Weights of a small GPT-style language model, trained from scratch on English Wikipedia: width 384, vocabulary 3260.
MLP neurons of a small language model. Each row is named by its layer, matrix (down: output weights) and neuron, and shows model dimensions 64-191. Each number is 128 + 32 x the weight over its row's rms, rounded and kept within 0 to 255. A neuron's up and down rows have the sign that makes its largest values positive.
After each neuron's rows, "fires before" lists the tokens most often just after its 100 highest values on Wikipedia text that the model never trained on.

L7.down267 [109 133 102  93 144 157 121 153 160 148 107  88 137 124 127 108 147  70  97 107  89 134 143 167  90 110 146 134 151  66 165  57 113 120 146 126 143 130 182 109 127 131 182 129  97 156 108 120 147 174 162 137 123 141 144 134 118 109 113 147 158 150  85 125 132 138 128 152 101 127 122 131 131  94 138 115  64 106 149 115 165 124 142 132 102 128 154 113 174 163 160 138 105 129 105 158  84 173 152 147 134 127 122 127 113  92 142 167 124  95 145 142 148 153 116 114 120  67 166 162 129  93  79  79 102 180 125 133]
fires before: " ", " |\n", " .", " |"

L10.down889 [116 152  66  72 138 134 142 187  96  87 127 133 160 132 128  61 107 122 138 147 153 141 152 140 107 149 152 138 123  91 138 121  91  95 127 157 154 102 127  91 142 107 118 126 158 139 144  65 113 146 165 142 151 164 132 139 136 179 140 146 164  72 197  85 133 166 121 146 150 123 151  64 122 150 165 206 124 124  84 100 105 153 143 123 152 122 125 166 108 115 138 169 228  88 138 158 143 178 141 126 176 129 217 138 167 135 106 160 145 137 179 133  98 159  78 168 110 122 137  88 121  78 156 156 119 150 103  91]
fires before: "–", "s", " |", ","

L10.down590 [ 84  88 146 175  81 144 148 115 144 160 132 127 148 116 136  96 233 130 218  75 121 101 111 126 153 133 132 159  81 121 193 143 133 117 116 126 172 173 135 122 127  67 111 162 150 123 111 121 124 161 149 139 189 100 125 146 102 113 134 102 169 113  74  99  91 114 176 176 147 121 120 176 138 101 158 129 120 116  73  66  82 187 147 145  82 133 135 121  95 175 134 164 175  98 130 154 174 123 127 136  77 126 153 175  57  86 123 115 104 111 160 124 160 182 100 135  75 133 134 169  78 107  71 171 122 117  95 157]
fires before: " ", " the", "che"

L3.down8 [179 109 157 153  87 168 135 115 165 124 114 142 118 156 127 161 196  91 111  87 129 145  48 117 178  87  75 149 159 129 194 182  54 150  86 148 128  95  74 187 162 118  73 128  73 131 111 155  77  90 120 184 134 112 121 170 137  71 120 179 136 133 155 140 132 105 178 218 144  80 146 127 155 131 133  84 128 130 158  85 166 163 146 171  92  83  82 161 119  96 109 156 149 163 145 118 126 168 155 198 157 159 112 173 103 148 128 155 135 138  96 150 114 113 120  82 196 131 145 124 102 124  88 121 169 166 112 173]
fires before: "==", "In", "The", "S", "He", "==="

L8.down613 [ 99 196 124 108  98 144  89 133 118 197 127 132 112  77 151 127 138 112 125  94  96 115  95 178 148  88 134 145 140 129 121  90 125 139 144 152 145 145 123  99 130 116  98 191 135 146 165 140 153 151 175  72  95 149  82 117  92 152 105 174 114 141 103  60 130 124 124 105 142 146  91 167 172 121 190 107 162 113 140 131 124 145 128 123 111  92 130 102 103 105 154 110 108  88 125 166 152 162 144 147 143 138 117 148 153 129 155  83 108 143 147 188 119 109  78 100 151 148  94  32 167 169 120 110  97  78 175 152]
fires before: " ", " (", " the"

L8.down1106 [136 145  72 154 210 126 114 138 158 119 201 193  84 144 135 154 165 100  93 126  90 159 196 132 137  82 186 152 166 118 130 106 117 105  76 119 104 147 118 114 119 114 112 167 114  86  94 191 132 143 134  60 135 135 138 123 137  63 166 121  95 108 163 202 127 124 167 139 193 119 120  88 115 139 102 137 124  64 128 101  93 155 152 173 104 112 117  68 112  95 198 176 156 168 136 135 172 152 140 124 146 186 108 126 144 172 176 130 150  84 150 118 138 131 134 138 126 112 101 120 120 122 108 129 103 140 166 117]
fires before: " ", " |", " +", "-", " —"

L3.down221 [157 150 166 146 102  91 137  75  81  84 174 115 130 140 166 127 117 127 131 157 110 101 116 166 148 164 177 112 169 146  37 132 141 140 132  82 171  95 112  93 134  86 145 144 165 172 118 134 146 124  78 155 156 146 131 183  76 121 180 131 147  94 143 162 159 129 164 146 138 142 139 181 163 116  96  90 155 139 124 126  52  77  81 105 155 124 139  62 114 136 113 137 111 166 172 128 106 189 148 105 109  89 185 158  93 100 153 102 171 179 156 166 106 164 182 161 140  99 135 156  96 123 172 116 149  74 104 128]
fires before: " |", ")", " ("

L8.down738 [121 142 108  90 129  81  96 160 112 136 114 158 126 178  85 119 122 137 139 141 152 184 117 124 155 100 136 142  96  99 109 112  88  99  94 149 117  44  93 102  67  67 190 102 183 143 112 161 156 121 138 143 102  65 197 128 162  91 157 182 144 161 147 112 162 108 145  89 147 178 131 132 133 138 138  98 134  81 184 138 115 123 130 128 143 103 128 195 117 161 166 133 129  84 156 107 116  98 159 122  94 105 118 158 163 155 136 160  88 108 113  98  99 110 152 133 175 107 164 143 139 105 116  86 159 122  93 141]
fires before: " ", "-"

L10.down874 [156  50 140 114 136 196 109 162 147 125 168 240 162 134 143 128 169 148  93 138 105 139 146  84  73 121 173  85 107 133 179 150 138 148  99 168 132 137  89 131 100 150 112 113 100 101 155 138 153 176  57 128 125  82 134 104 104 131  99 159 175 114 122 130 148 106 129 135  91 141 130 137 100 124 121 183 139 190 161 132  80 128 144 119 148 131  50 123 163 127 193 146 107 118 132 127 154  89 100 158 107 125 122 145  92 185  80 123  83 157 122 126 161 138 160  73 121 122 157 111 112 205 191 138 108 112 108 160]
fires before: " |", ".", " \"", " Title"

L8.down562 [ 53 147 128 144  67 120 149 105  66 154 102 154 134 104  75 149 164 146 158  82 142  97 131 119 167 143 169 110  86 137 120 127 118  95  96 128 141 117 183 124 129  79  98 104 161 142 134 105  71 111 204 147  97  77 199 141 170 145 178  87  97 129 122 162 105 172 152 111  99 143  84 102 153 130 102 118  67 137  91 160 227 115 112 144 125 110 145 156  97 146 161 138 113 123 131 140 172  90 105  77 115 109  99 134 127 178 176  52 105 109 164 163 100 142 114 109 159 126 145  62 160 120 144 110 169 174 149  78]
fires before: "-", "==", "In", "The", " ", "A"

L10.down248 [128 138 124 119 105 112 143 138 164 180 108 109 194 106  93 111 195 159 177 103 125 118  91 153 137 126 177 217 104 157 153 124 112 151 129 146  68 147 133 152  78  96 127  94  99 115 155 127  85 107 135 160 126 120 168 134 129 144 149 139 200 179 141 132  84  63 175 107 163 134 138 123  63  95  85 100  83 162  74 165 139 139 148 154  96 132 153 173 183 132 107 110 150 151  83 200  79 131 134 113 146 128 170 158 110 159 133  97 140 128 174  90 109  89 126 109 117 133 131 198 128 162 121 102 187 179 137 130]
fires before: " |", " (", ")", " or"

L10.down409 [ 93 131  77 120  98  83 109 147 191 119 141 105 111  96 147 129 125 157 131  32  97 131 158 129 158 204 105 150 172 115 127 116 126 146 158 136 133 127 146  93 108 109 132 102 162 173 127  88 124 184 127 144 122 123 107 146 129 172 129 100 198 127 130  92 116  86 212 173 126  93  91  72 217 168  99 139 105  86 151 110  86 142 113 106  53 170 166  75 131  54 142 142 170 121 105 204 112 159 132 115 137 115 113 164 104 151 135 123 149  68 214 136 147 138 134  99 147 112  81 177 109 165 116 166  94 133 107 137]
fires before: " |", " |\n", " ", "|", "0"

L10.down925 [125 151 150 126 130 131 121 113 200 194  79 107 128 104 108 104  98 134  84 123 115 129  88 168 162 133 129 136 135  88 102 186 135  34 142 151 163 110  82 133 104  79 105 149 141  72 124 155 102 153 149 132  73 153  88  65 126  90 123 188 131  77 140 178 172 111 126 106 154  99 102 151 140 141 173 135 134 101 159 115 142 132 111 112  88  63 107 121 105 191 146 139 214 122 102 150 151 163 115 174  83 129 124 169 131 124 109 135 124  89 141  82 165 157 127 140 103 144 146  98  91 123 131 166 124 176 172 121]
fires before: " ", " |"

L8.down788 [124 168 109 133  99 148 167 113 150 151 115 127 162 112  79 144 128 106 169  62  94 156 148 125 116 160 120 118 133 143 104 129 149  56 117  99 192 168  93 181 137 131 141 164 171 123 126 196  96 132 124  89 123 132 173 126 130  35 112 172 120 115  78 134 155  91 155 110 101 114 136 131 110 150 117  63 187  91  80 118  97 117 130 142 145 145 123 155 143 118 154 129 171  95 143 134 177  89 150 103 157 150 164 171  97 130 174 123 114 109 181 113 173 133 109 137 138 124 142 172  83 132 207 144 149  86 107 167]
fires before: " ", " |", "ts", "F", "D", "or"

L3.down1125 [ 79  97  83 172 132 153 164  68  92 109 108  99 148 145 170 134 123 118 176 113 139  92  66 109  90 158 163 146  88 141 100 150 156 173 131 157 154 105  83 144 208  99 145 101 105 115 160 136 105 172 106 104  75 112 138 174 102 125  95 142 126 125 117 144 125 165 154 130 200 140 101 170 163  84 138  44 117 136 131  84 141 108 135 137 122 123 106  94 149 140 139 150 141 168 132 117 161 135 156 161 122 101  77 170 131 164 155 216 119 101 137 167 171 110 138 138 141 193 130 120 141 133 147 129 121 101 148 146]
fires before: "==", "In", "The", "S", "==="

L10.down1125 [162  90 111 112 153 114 139 169  63 110 121  62 135 131 125 121 156 178 135  55 131 170 167  65 102 116 124 143 120  98 165  91 144 152 103  63  96 145 117 167 190 147 120 196 125 157 103 120 125 108 130 102 131 135  95  88 124 196 105 149 141 114 174 102 127  89  93 169  92 162 121 133 131  98 129 147  97 196 139 110 165 185 119 105  70 189 163  85  87 149  98 167 130 136 131 113  93 147 104 108 137  93 107 186 111 129 131 156 156 102 180  92 142 125 180  98 166 148 194 110 179 113 147 110 152 134 103 153]
fires before: "|", " |\n", "1", "2", "0", "–"

L7.down689 [152 160 188 105  86 121 114 147 139  92 106 106 131 115  87  29 118 114 152 169 190 139 131  99  82 118 120 144 120 176 114  79 142 152 155 115 167 145 108 128 147 101 104 127 141  91 124 105  84  60 112 109 140 157  65 144 103 172 103 181  90 171 155 169 197 139 165 159 161 124 145 113  69 111 146 103  84 167 172  74 113 152 112  82 141 111 129 169 127 107 107 131  98 138 143 115 139 137  59 126 165 120 161 170 177 132 127 101 156 127 167 169 145 110 142 146 147 171 104 129 160 120 159 152 134 123 146  85]
fires before: " the", " in", " a", " at", " on", ","

L8.down614 [ 80 102  83 142 120 154 123  94 109  48 118 143 135 121 178  56 114 167 136 133 132 104  96  76 166  96 157 177 128  74 138 141  91 103 104  94 151 117 113 120 158 187  57 155 164 140 128 150 114 137 141 101 112  40 143 128 188  57 146 126 150 123 186 133 140 178 135 127 142 106 118 125 142 102 136 239  83 131 154 128  95 129 101 143  89  91 132 172 172 199 201 150  99 120 113 114 131 110 138 205  87 125 124 113 164 196 129 101  55  80 166 141 119 147 129 135 145  82 135 134 119  98  82 135 204 128  79 127]
fires before: "-", "==", " ", "In", "The"

L8.down1430 [113 181 130 202  81 139  72 120 145 112 101 132 156 148  94 223 118  68 129 114 177  75 125 132  75 133 208  78 141 138 134 126 122  99 140 131 197 140 156  95 141  94 109 129 176 103 184 185 104 159 133 137 149 111 137 194 116 201 158 143 136 165  76  92 165 116 129  96 184 183 135 192 161 177 106  69 163 146 119 103 155 106 117 113  97 104 166  97 143 109 178 121 128 118 133 101 123 134 126 140 172 109  97 197 157  88 102 143 134  81 146 170 154 139 135 134 136 135 134 122 116 176 183 165 164 115 120 111]
fires before: "19", "20", "18", " ", "15"

L8.down400 [173 150 134 121 140  71 152 122 150 104  65  78 158  92 172 119 134 119 145  96 121 156 119 154 115 137  44 125 120 153 171 123 148 148 148 138 123 161  99  75 149 126  86 158 142  78 153 117  85 186 125 121 139  96 109  75 157 127  75 107 137 163 120 175 123 123  81 128 130 208 154 117 132 167 101 151 126  99  85  92 150  89 133  83 115 129 138 111  97 150 143 135  96 156 116 195 123 111  99 121 100 112 170 159 113  63 111 188 137 149 209  79 105 220 158  98 156  79 146  81 140  89 166  74 145 164  92 136]
fires before: "|", " |", " —", " |\n", " |\n\n"

L7.down22 [106 123 113  66 157 126 125  97 100 106 121 183  76 147 172  84 120 163 129 116  95 181  76 133 169 145 180 169  47 134 155  53  56 147 138 134 178 110 114 137 125  99 132  71 150 136 115 125 153 163 203 122  87 119 187 177 154  80 147 103 105 122 154  75 149 137 170 138 136 212 172 165 164 118  99  83  90  98 155 172 132 101 123 151 157 143  77 143 184 104 179 140 101 109  97  69 132 142 131 158  89 142 150 141 119  85  77 105 201 153 135 143  35 131 156 117 129 162 125 123 108 110 182 118 140 201 103  92]
fires before: " "

L10.down283 [139 196 131 172 108  96  75 103 100 138 114 113 112  76 123 112 122 109 113 128  91 173 159 104 105  37 157 181 133  77 118 114 158  88 127 140 136 140 137 140 163 154 126 103 150 134 145 115 120 151  95 137 117  83 119 152  79  89 152  70 102 155  76  91 134 135  97  95 155 139 100 126 137 122 166  87 168 119 138  85 166 171  83 198 170 113 153  73  98 136 136 108 107 148 124 184 132 136  96 177 147 110 115 114  93  99  81 117 147  94 114 132 142 140 130 150  89 101 181 110  89 186 151 141 147  97 153 127]
fires before: " ", " to", " for", " as"

L10.down751 [112 116 183 110 118 163 173 173 115 126 117  92 127 138 133 175 120  82 118 118 185 163 110 142 195 168 160  77 178  94 127 100  82 123 107 104 120  97 135 122 152  50 111 110 128 141 104 114 123 109 121 106 128 101 119 121 151 136 150 168 134 134  78 128 120 132  80 132 133 101 167 134 136 130 109 162 120 138 117 170 154 100 130  39 151 155 163  83 129  78 161 148 134  99 165 118 123 190 110 133 109 138 156 102 156  63 104 118 166 107  93 154  96 125 167 147 130  94 110 140  91  85  62  88  90 141  99 134]
fires before: " ", " –"

L7.down1001 [ 99 134 131 123 118 113  13 203 114  80 116 144 135  94 142 165 175 190 149 182 132 111 169 112 174 164 118 107 172 131  93  74 146 132 152 131 152 142 118 116 131 111  67 159 119 109 140 208 146 117 148 114 143 185 103 105  93 129 164 135  91 145  96 130 178  79 154 113 134 113  42 122  85 111  98  98 144 108 130 118 144 137 127 127 105  57 128  96 197 153 104 126  97 104 151  99  82 143 107 130  98 107 164 149 118 130 141 117 107 108 127 108 108  86  84 116 147 154 108 143 112 178  95 126  93 150 131 145]
fires before: " ", " the", " a"

L8.down1300 [124  62 190 152  64 152 152 119 145 146 146  80 120 123 122  98 141 129 146  73 117 166  86 124 147 157 159 109  69 112 129 116 110 123  65 134 136 140 121  98 119 101 136 178  98 135  88  57  67  81 100 158 142 117 143 102 119 107 167  81 196 125 121  73 163  76 176  68 117 162 134 149  97  93 161 112 144  92 141 182 106 155 109 129 110  98 157 118 124 132 153  92  78 106 106  78  71  94 153 104 113 130 132 151 118 173 141  94  91 178 170 135  94  99 190 122 152 118 109 108 161 181  71 157 139  57 134 168]
fires before: " ", " the"

L3.down559 [148  75 112 157 146 134 138  90 135 142 105 152 230 161 157 181 110 119 154 121  84 182  89 136 136 146 137 142 183 102 181  82  70 135 116 101  49 139  51 143 163 161 120 134 128 121  97 156 113 134 114  96 137 122  94 149 138 148 127 104 136 167 162 127 128  52 108 124 156 171 124 108 171 118 130 116 159 109 194  97  85 128 141 104 169  65 150 103 117  82 169  57 181 143 147  89 131 146 207 116 150 134 155  69 164 179 146 100 112 142 125 164 139 103  91 158 179 164 168 168 162 169 111 164 138 136 100 150]
fires before: " ", "-", " of", "line", "ial", "s"

L10.down393 [ 85 136 111  89 138 104 103 199 169 108 114 137 116  97 140 131  72 132 144 101 159 125 116 150 145 121 120  84 196 132 129  73  81  78 150 110 153 149 109 135  77  89 179 118 186 124 192 176 131 130 108  78 153 172 122 192 178 134 107 162 174  96 103 147 183 115 127 143 142 149 158 224 147  86 105 187 137 166 192  90 124 151 159  96 134 120  93 152  60 140 151 155 126 132 116 116 173 105  76 185 108  78 173 126 105  12 141  60 130 109  99  88 142  90 150 190 134 124 107 144 187 140 117 117 175  86 155 135]
fires before: "0", "1", "2", "3", " "

L7.down547 [164 130 139  88 116 147 114  97 145 104 135 184  73 159 204 129 118  97 175  75 122 131 142 122 144 144 161 108 165 106 150  83 140 128 119  93 125 107 152 159 170 116 129 116 135 156 176 133 135 123 183 149  62 131 108 113 164 152 131 159  67 125 120  68 135  99 152 106 133 159 143 202 123 117 157  86 111  55 161  53 102 133 131 114 110  97 136 213 151 159 115  94 126 105 170 194 178  66 163 120 164 117 155  98 137 123 123 156 117 105  83 120  82 114 142 146 152 145 123 145 162 147 170 148 160  86 128 128]
fires before: " |", "10", " |\n", " ", "ore"

L10.down1510 [120 117  98 105  89 112 106 120 136 156 112 149 105 146  94  73 130 116 122 165 144 109 126 120  91 151 148  99 110 122  73 141 133 159  86 145 153  94 187 113 134  91 163 217  89 174 140 125  83 100  84 161 105 156 116  75 134 100 108 127 110 171 135 175 172 137 122 134 126 147  82 143 109  95 161  61 154 118 148 167 117 152 150  56 182  94 127 157 134 138 143 123  94 115 118  88  59 132 162  91 145 148 153 153 101 101 120 126 146 133 167 106 140 137 111 155 138 145  83 164  70 116  90 106 134 156 135 151]
fires before: " ", " the"

L10.down1343 [173  99 155 151  53 128 179 141 166  92 170 124 137  98 130  84  87 148  76 140 148 122 150 123 181 104 100 150 135  67  89 152 125 144  76 131 105 142 132 134 145 120 181 132 132 182 102 133 128 152 150  75 188 167  80  59 100 134  87 192 132  77  99 137 167 171  82  89  95 148  80  64 197  94  97 112 128 127 111  47 102  70 190  81 125 126 145 104 146 157 143 164 177 115 142 168 126 124 125 139 128 111 147 167  50 101  88 157 198 156 143 161 128 127 200 122  67 144 112  84  93 120 152  96 103 114 200 170]
fires before: " |", "',", " ", "'", " ."

L8.down656 [178  84 128 156 138 125  78 161 153 211 142 140 130 142 101 107 129  83 129 145 115 148 140  93 127 149 163  98 144 144 103 117 159  59 158 106 120 161 111 123 118 174  88 139 160 189 157 116 101  98 197 135 138  69 139 119 124 168 131 152 105 168 152  79 123 174 167  71 135 135 154 137  41 105  70 169 109 118 139 184 120 130 138 187 108 125 179 132 119 117 177 132  82 144 120 154 111 122 149 116 121 134 112 179 145 140 158 147  86 156 158 157 107 118 153 104 129 131 149 166 129 128  60  98 185 191 178 105]
fires before: " ", " |", " |\n"

L10.down272 [119 137 173  94  97 117 176  73  94 155 150 130 129  85 188 135 121 118 184 149 146  65 115 162 112 179 103 155 115 133 127 110 146  84 114  92 128 127 116 116 100 101  86 148 143 157 154 161 164  78 152  66 107 163  73 169 144 102 102 132  61 140 175 146 114  70 121 109  98 152 127 124 169 162 170 115 170 158  53 136 151 121 174 144 140 165 122 102 203 146 167 103 183 119  97 141 115 129  85 115  70 120  76 118 105 142 117 106 187 139 111 149  99 133 132 145  69 181 185 146 145 136  91 170 120 132 108 153]
fires before: " ", "ments"

L7.down15 [106 103 125 162 156 180 155 137 145 109 106 108 166 128 182 139 138 127 149 112 100  88  99 133 186 126 110 144 131 152 173  92 134  99 155 145 120 131  91 100 141  99 132 121  65  72 116 109 196 126 105  57 179 149 146 126  92 110 138 142 139 113 137 101 177 132 143 138 157 138  95 132  93 145  95 136 186 136 103 121 127 148 146 117 153 151  72 120  75 143 167 130  71 156 181 111 141 147  89 141 143  93 202  98 171 160  84 166 120  92  96  82 139 115 131  81  79 112 148 186 131 113 110 128 174 160 148 146]
fires before: " of", "20", ":", " ", "present", "19"

L8.down1261 [116 142 133 150 157 128 162 144 128  52 124 152 137 118 138 105  94 147 146 141  65 140 123 114 105 113 184 134 122 133 146 138  99 139 132 114 111 155 104 130 135 103 122 100 128 117  71 125 157 157  97 132 157 110 118 177 175  93 159  95 151 130 196 118 132 171 150 114 167 143 124 166 107  97 122  68 148 103 150  52 141 134  68 199 123 113 113 137 169 164 133 122 105 105 104  62 189  97  85 144 111 159 128 146 171 148 178 125 102  75 106 134 163 175 128 156  80 148 148 118 136  95 156  98  89 235 130 160]
fires before: "==", "-", "In", "The", "===", "S"

L10.down25 [170 116 120 138 177 126  61 144 100 129 143 117 120 172 126 102 117 106 181 138 142  91 146 124 134  91  93 129 136  98 133 160 126 135 160 120 139 167 140 113 170 145 102  79 175 144 133 118 128 130 145  98  91 150  91 154 147 145 111 107 136  99 128  87  95 104 180 123 116 163 129 177  98  99 136 154 156 102 139  62  72  53 140 157 164 145 193  91  88 135  92 106 145  61 149 113 110 129  74 162 129  98 142 162 132 181 190 130 111 111 168 124 151 140  88 110 137 104  77  84 112 177 102 120 111 104 142 125]
fires before: " ", " |"

L8.down441 [128 125 127 164 117 135 142 116  75 117  51 160 106 148 156 109 134 149 117 167  61 173 104 107 127 117 132 116 130 100 182 185 166 171 122 107  70 137 112 117 151  63  99  82 188 129 135 181  73 131 162 165 129 106  84 137  66 102 153 152 141 197 105  63 141 115 157 160 136 144 108 145 171 107 167 142  99 125 131 158 124  96 127 101 112  86  94 139 112 128 113 125 105 142 130  60 126 135 114 169 111 154 115 187 154 203  89 139  84 161 116 113 150 126 165 100 223 178 139 185 111 111 106  95 167 147 160 121]
fires before: "==", "The", "In", "===", "F", "S"

L8.down390 [123 135 120 136 107 149 113 112 115 114 143 195  92  90 108 133 155 104 160 154 222 178 113 100 137 113 122 141 148 138  64 155 141  68  57  97 115  55 116 181 141 177  83 105 121  89 174 119 117 173 172 104 120 110 105 149 153 126 182 114 150 169  86 154 151 134 139 107 145 138 153 186 111 115 140 125 114 128 101  85  84 145 139 159  69 168  91 190  71 149 146 113 106 128 181 181 140 139  96 135  62 118  92 102 121 121 110 135  78 122 157 202 178 170  90 161 102 136 119 197 124 135 149 186 112 143 120 160]
fires before: " ", "ust"

L8.down1098 [124  98 101 182 110 147 160  98 134 109 157  91  91 167  96  65  82 173 135 117 101 123  87 171 167 121 113 130  73 104 184 129 125 181 127 172 124 159  86 160 169 137 119 134 168 127  67 184  95 131 126 137 149 146 146 126 133 153 176 154 140 144 113  48 161 158  98 186 160 112 120  95  76  67 145  81  74 136 120 115 134 129 123 124 135  70  98 197 144 122 163 151  88  96 158 117  90 143 142 146 117 198 136 142 136  77 152 140 166 116 138  92 155 169  77 138 176 109 138 176 147 180 134 102  96 168 164 127]
fires before: "==", "In", "The", "===", "S", "He"

L8.down564 [227 126 235 138 129 170 208 137 139 147 138 157 135 119 176 130 166  88 116 102 143 149 203 116 136 144 190 136 115 107 120 105 145 100 136  81 125  90  76 132  69 161 113 170 148 128 165 187 107 177 153 150  80  70 139 172 115 140 110 125 137 151 115 126 135  79 170 143 169 163 143 156  50 170 155 204 140 137 169 158 151 140  96 119 121 163 112 110 107  97 176 123 110 148 193  98 139 108 106 116  47 147 142 131 115 111 140  96  79 133  79 112 115  87 110 154 155 123  49 156 147 165 141 137 128 185  98 141]
fires before: " ", " the"

L10.down1432 [121 119 139 156 172 112 152 158  98 115 113 152 121  74  95  76 165 196 144 118 192 160 117  90 206 171 102 123 109 153 128 148 144 137 146 157 154 188 104 147 126 142 153  82 125 119 144 147 154 139 104  84 174 122 161 152  87  74 169 104 146 134 150 146  70 109 166  88 113 109 141 123 118 132 154  91 155 130 155 145  78 166 183 111  77 141 113 171 115 109 161 117 164 119  96 139 105 118 167 154 110 102  95 110 131 121  68 157 140  75 160  93 161  45 133 110  95  92 162 151  88 113 189 103 136 143 159 180]
fires before: " ", " |", "1", " —", "st", "."

L7.down64 [104 108  97 159 118 103 109  74 191 126  90 141  80 131 181 133 157 164 156 154 150 176  76 138 199 140 162 138  86 174 140 105 149 191 102 140 150 145 102 113 117 104 134  88 187 152 177 155 119 149 128 133 161 121  87 110 110 136  88 133 129 115 150 129 128 190 118 128  96 136 148 153 163 162 121 116 162 107 155 208 149  61 126 110 116  93 150 130 172 106 136 106  98  95 106 110 124  99  87 106  97 109 150 108 136 159  50 148 160 103 115  89  98  90 114 137 103 140 153 113 162 143 108 133 154 133  84  97]
fires before: " |", " ", " |\n"

L7.down1388 [100 110  87 103  85  40 127 203  97  95 166 162 164 127 106  77 164 123 197 158 156 110 181 108 122 102 131 132 143 109 119  74  90 168 136  80 115 123 108 136  54  84 187  76 122 107 161 122 100 114 164 182 119 183 122 130 133 134 138 134 120 183 150 162 186 159  86 128 110  81 104  70 153  45  91 103 100 127 134 165 122  56 127 125 128 127 150 118 114  82 175 165 149 142 103 134 126 109 182  81 171 127 142 152 122 171 136 104  97 209 132 132 150 161 142 105 156 158 128  65 162 117 177 125 115 112 175 143]
fires before: " |", ",", ".", ";"

L3.down576 [ 82 117 125  68 114 173  94 100 143 103 176 145 124 106 106  86 182 103 127 113  94 162 162 189 124  96  94 135 164 140 108 148 119 149 108 102 124 142 175  85 102 127 148 143 119 203 115 121 106 162 117 143 122 111  95 126 123 143 203 138 145 138 201  96 113 146 119  95  89 132 106 132 188 130  86 106 107 121  78  85 150  98 136 173  62 147 183 133 171 118 149 138 104 189  82 198 118 110 127 154 147 103 164 166 126 150 147 102  58 147  85 158  83 185 138 179 143 105  86  93 101 147 157 108 142  95  77 181]
fires before: "-", "|", ":", "\n", " |"

L7.down1144 [ 71 158 128 151 138  71 142 130 124 144 100 104 149 130 152 144 128 148 157 105 162 154  99 139 117  48 117 115 119 164 152 155 189 131 117 153  72 110  92 110 126 149 119 177 118 146 158 150 167 116 143 117 141  75 133 111 197 107 132 123 171  90  83 158 146 139 111 133 113 133 150 158 165 114 127  94  99 137 149 142 190 185 107  45  87 177 139  76 133 176 132 109 103  81 160 136  81 100 114  72  92 124 137 202  72 120 117 134 160 133 180 120 135 194 158 142 125 120 171 171  91 133 116 164 194  69  74 107]
fires before: " |", "|", " |\n", "|---|---|---|---", " or", " for"

L8.down1234 [126 107 104 113 145 124 122 123 170 109 142 156 103  89 134 199 100 170 145 129 129 117 143 142 164 143 127 148  73 140 114 106 172  58 115  86 173  91  80 185 111  90  66 153 201  50 124 170 162  81 131  78 156 171 173 137  93 117 155 120 110  85 108 184 119 143  76  72 117 166 183  90 172 150 124 125 145  92 130 143 111 157 119 157  97  87 152 141 180 128 112 156 150 169 108 132 165 125 127 132 106 160 103 135 179 137 109  97 122 149 152 128 108 168 104 184 161  94 194 147 160 126 123 184 124  96 152 129]
fires before: " ", " .", "or"

L8.down1061 [ 87  54 193 194 116 129 166 114  95 185 160  46  86  85 129 176  96 186 118 138 139 173 137  99 109 124  72 188  78 132 112 122 143 121 149 115 144 113 142  90 123 115 157 132  91  69 144 191 123  72 151 139 124 154 142 172  91 154 152 133  89 130 111  90 113  96  98 104 173 161  98 157 151 104 122  77 136 154  70 136 120 100 115 150 108 134 148 100 145 145 117 135 121 165 161 113 160 150 151 118  94 160 150 149 177  87  91 161 111 137 168 121  98 114 189 145 189 117 170 134 145 108 139 155 178 141 117 192]
fires before: " "

L3.down293 [164 106 190 200 110 121 166 127 101 133 114 104 125 134 170 136 104  91  79 130 136 179 102 121 149 119  87 108  74 107 131 168 103 170 156 121 123 146 112  43 133 125  85 113 148 122 122 113 108  96  85 120 130 129 130 153 111  99 127 136 152 194 119 102 108 131 101 198 128 183 113 102 170  77 144  68 148 139 138 115 149 143 123  70 159 115  66 115 141 150 174 108 113 178 154 135 115 182 172 200 144 123 142  81 176 147  72 116  85 123 131  88  94 107 108  41 134  34 124 134 121 147  98 147 148 215 133 161]
fires before: "==", "===", "=", "-", "A"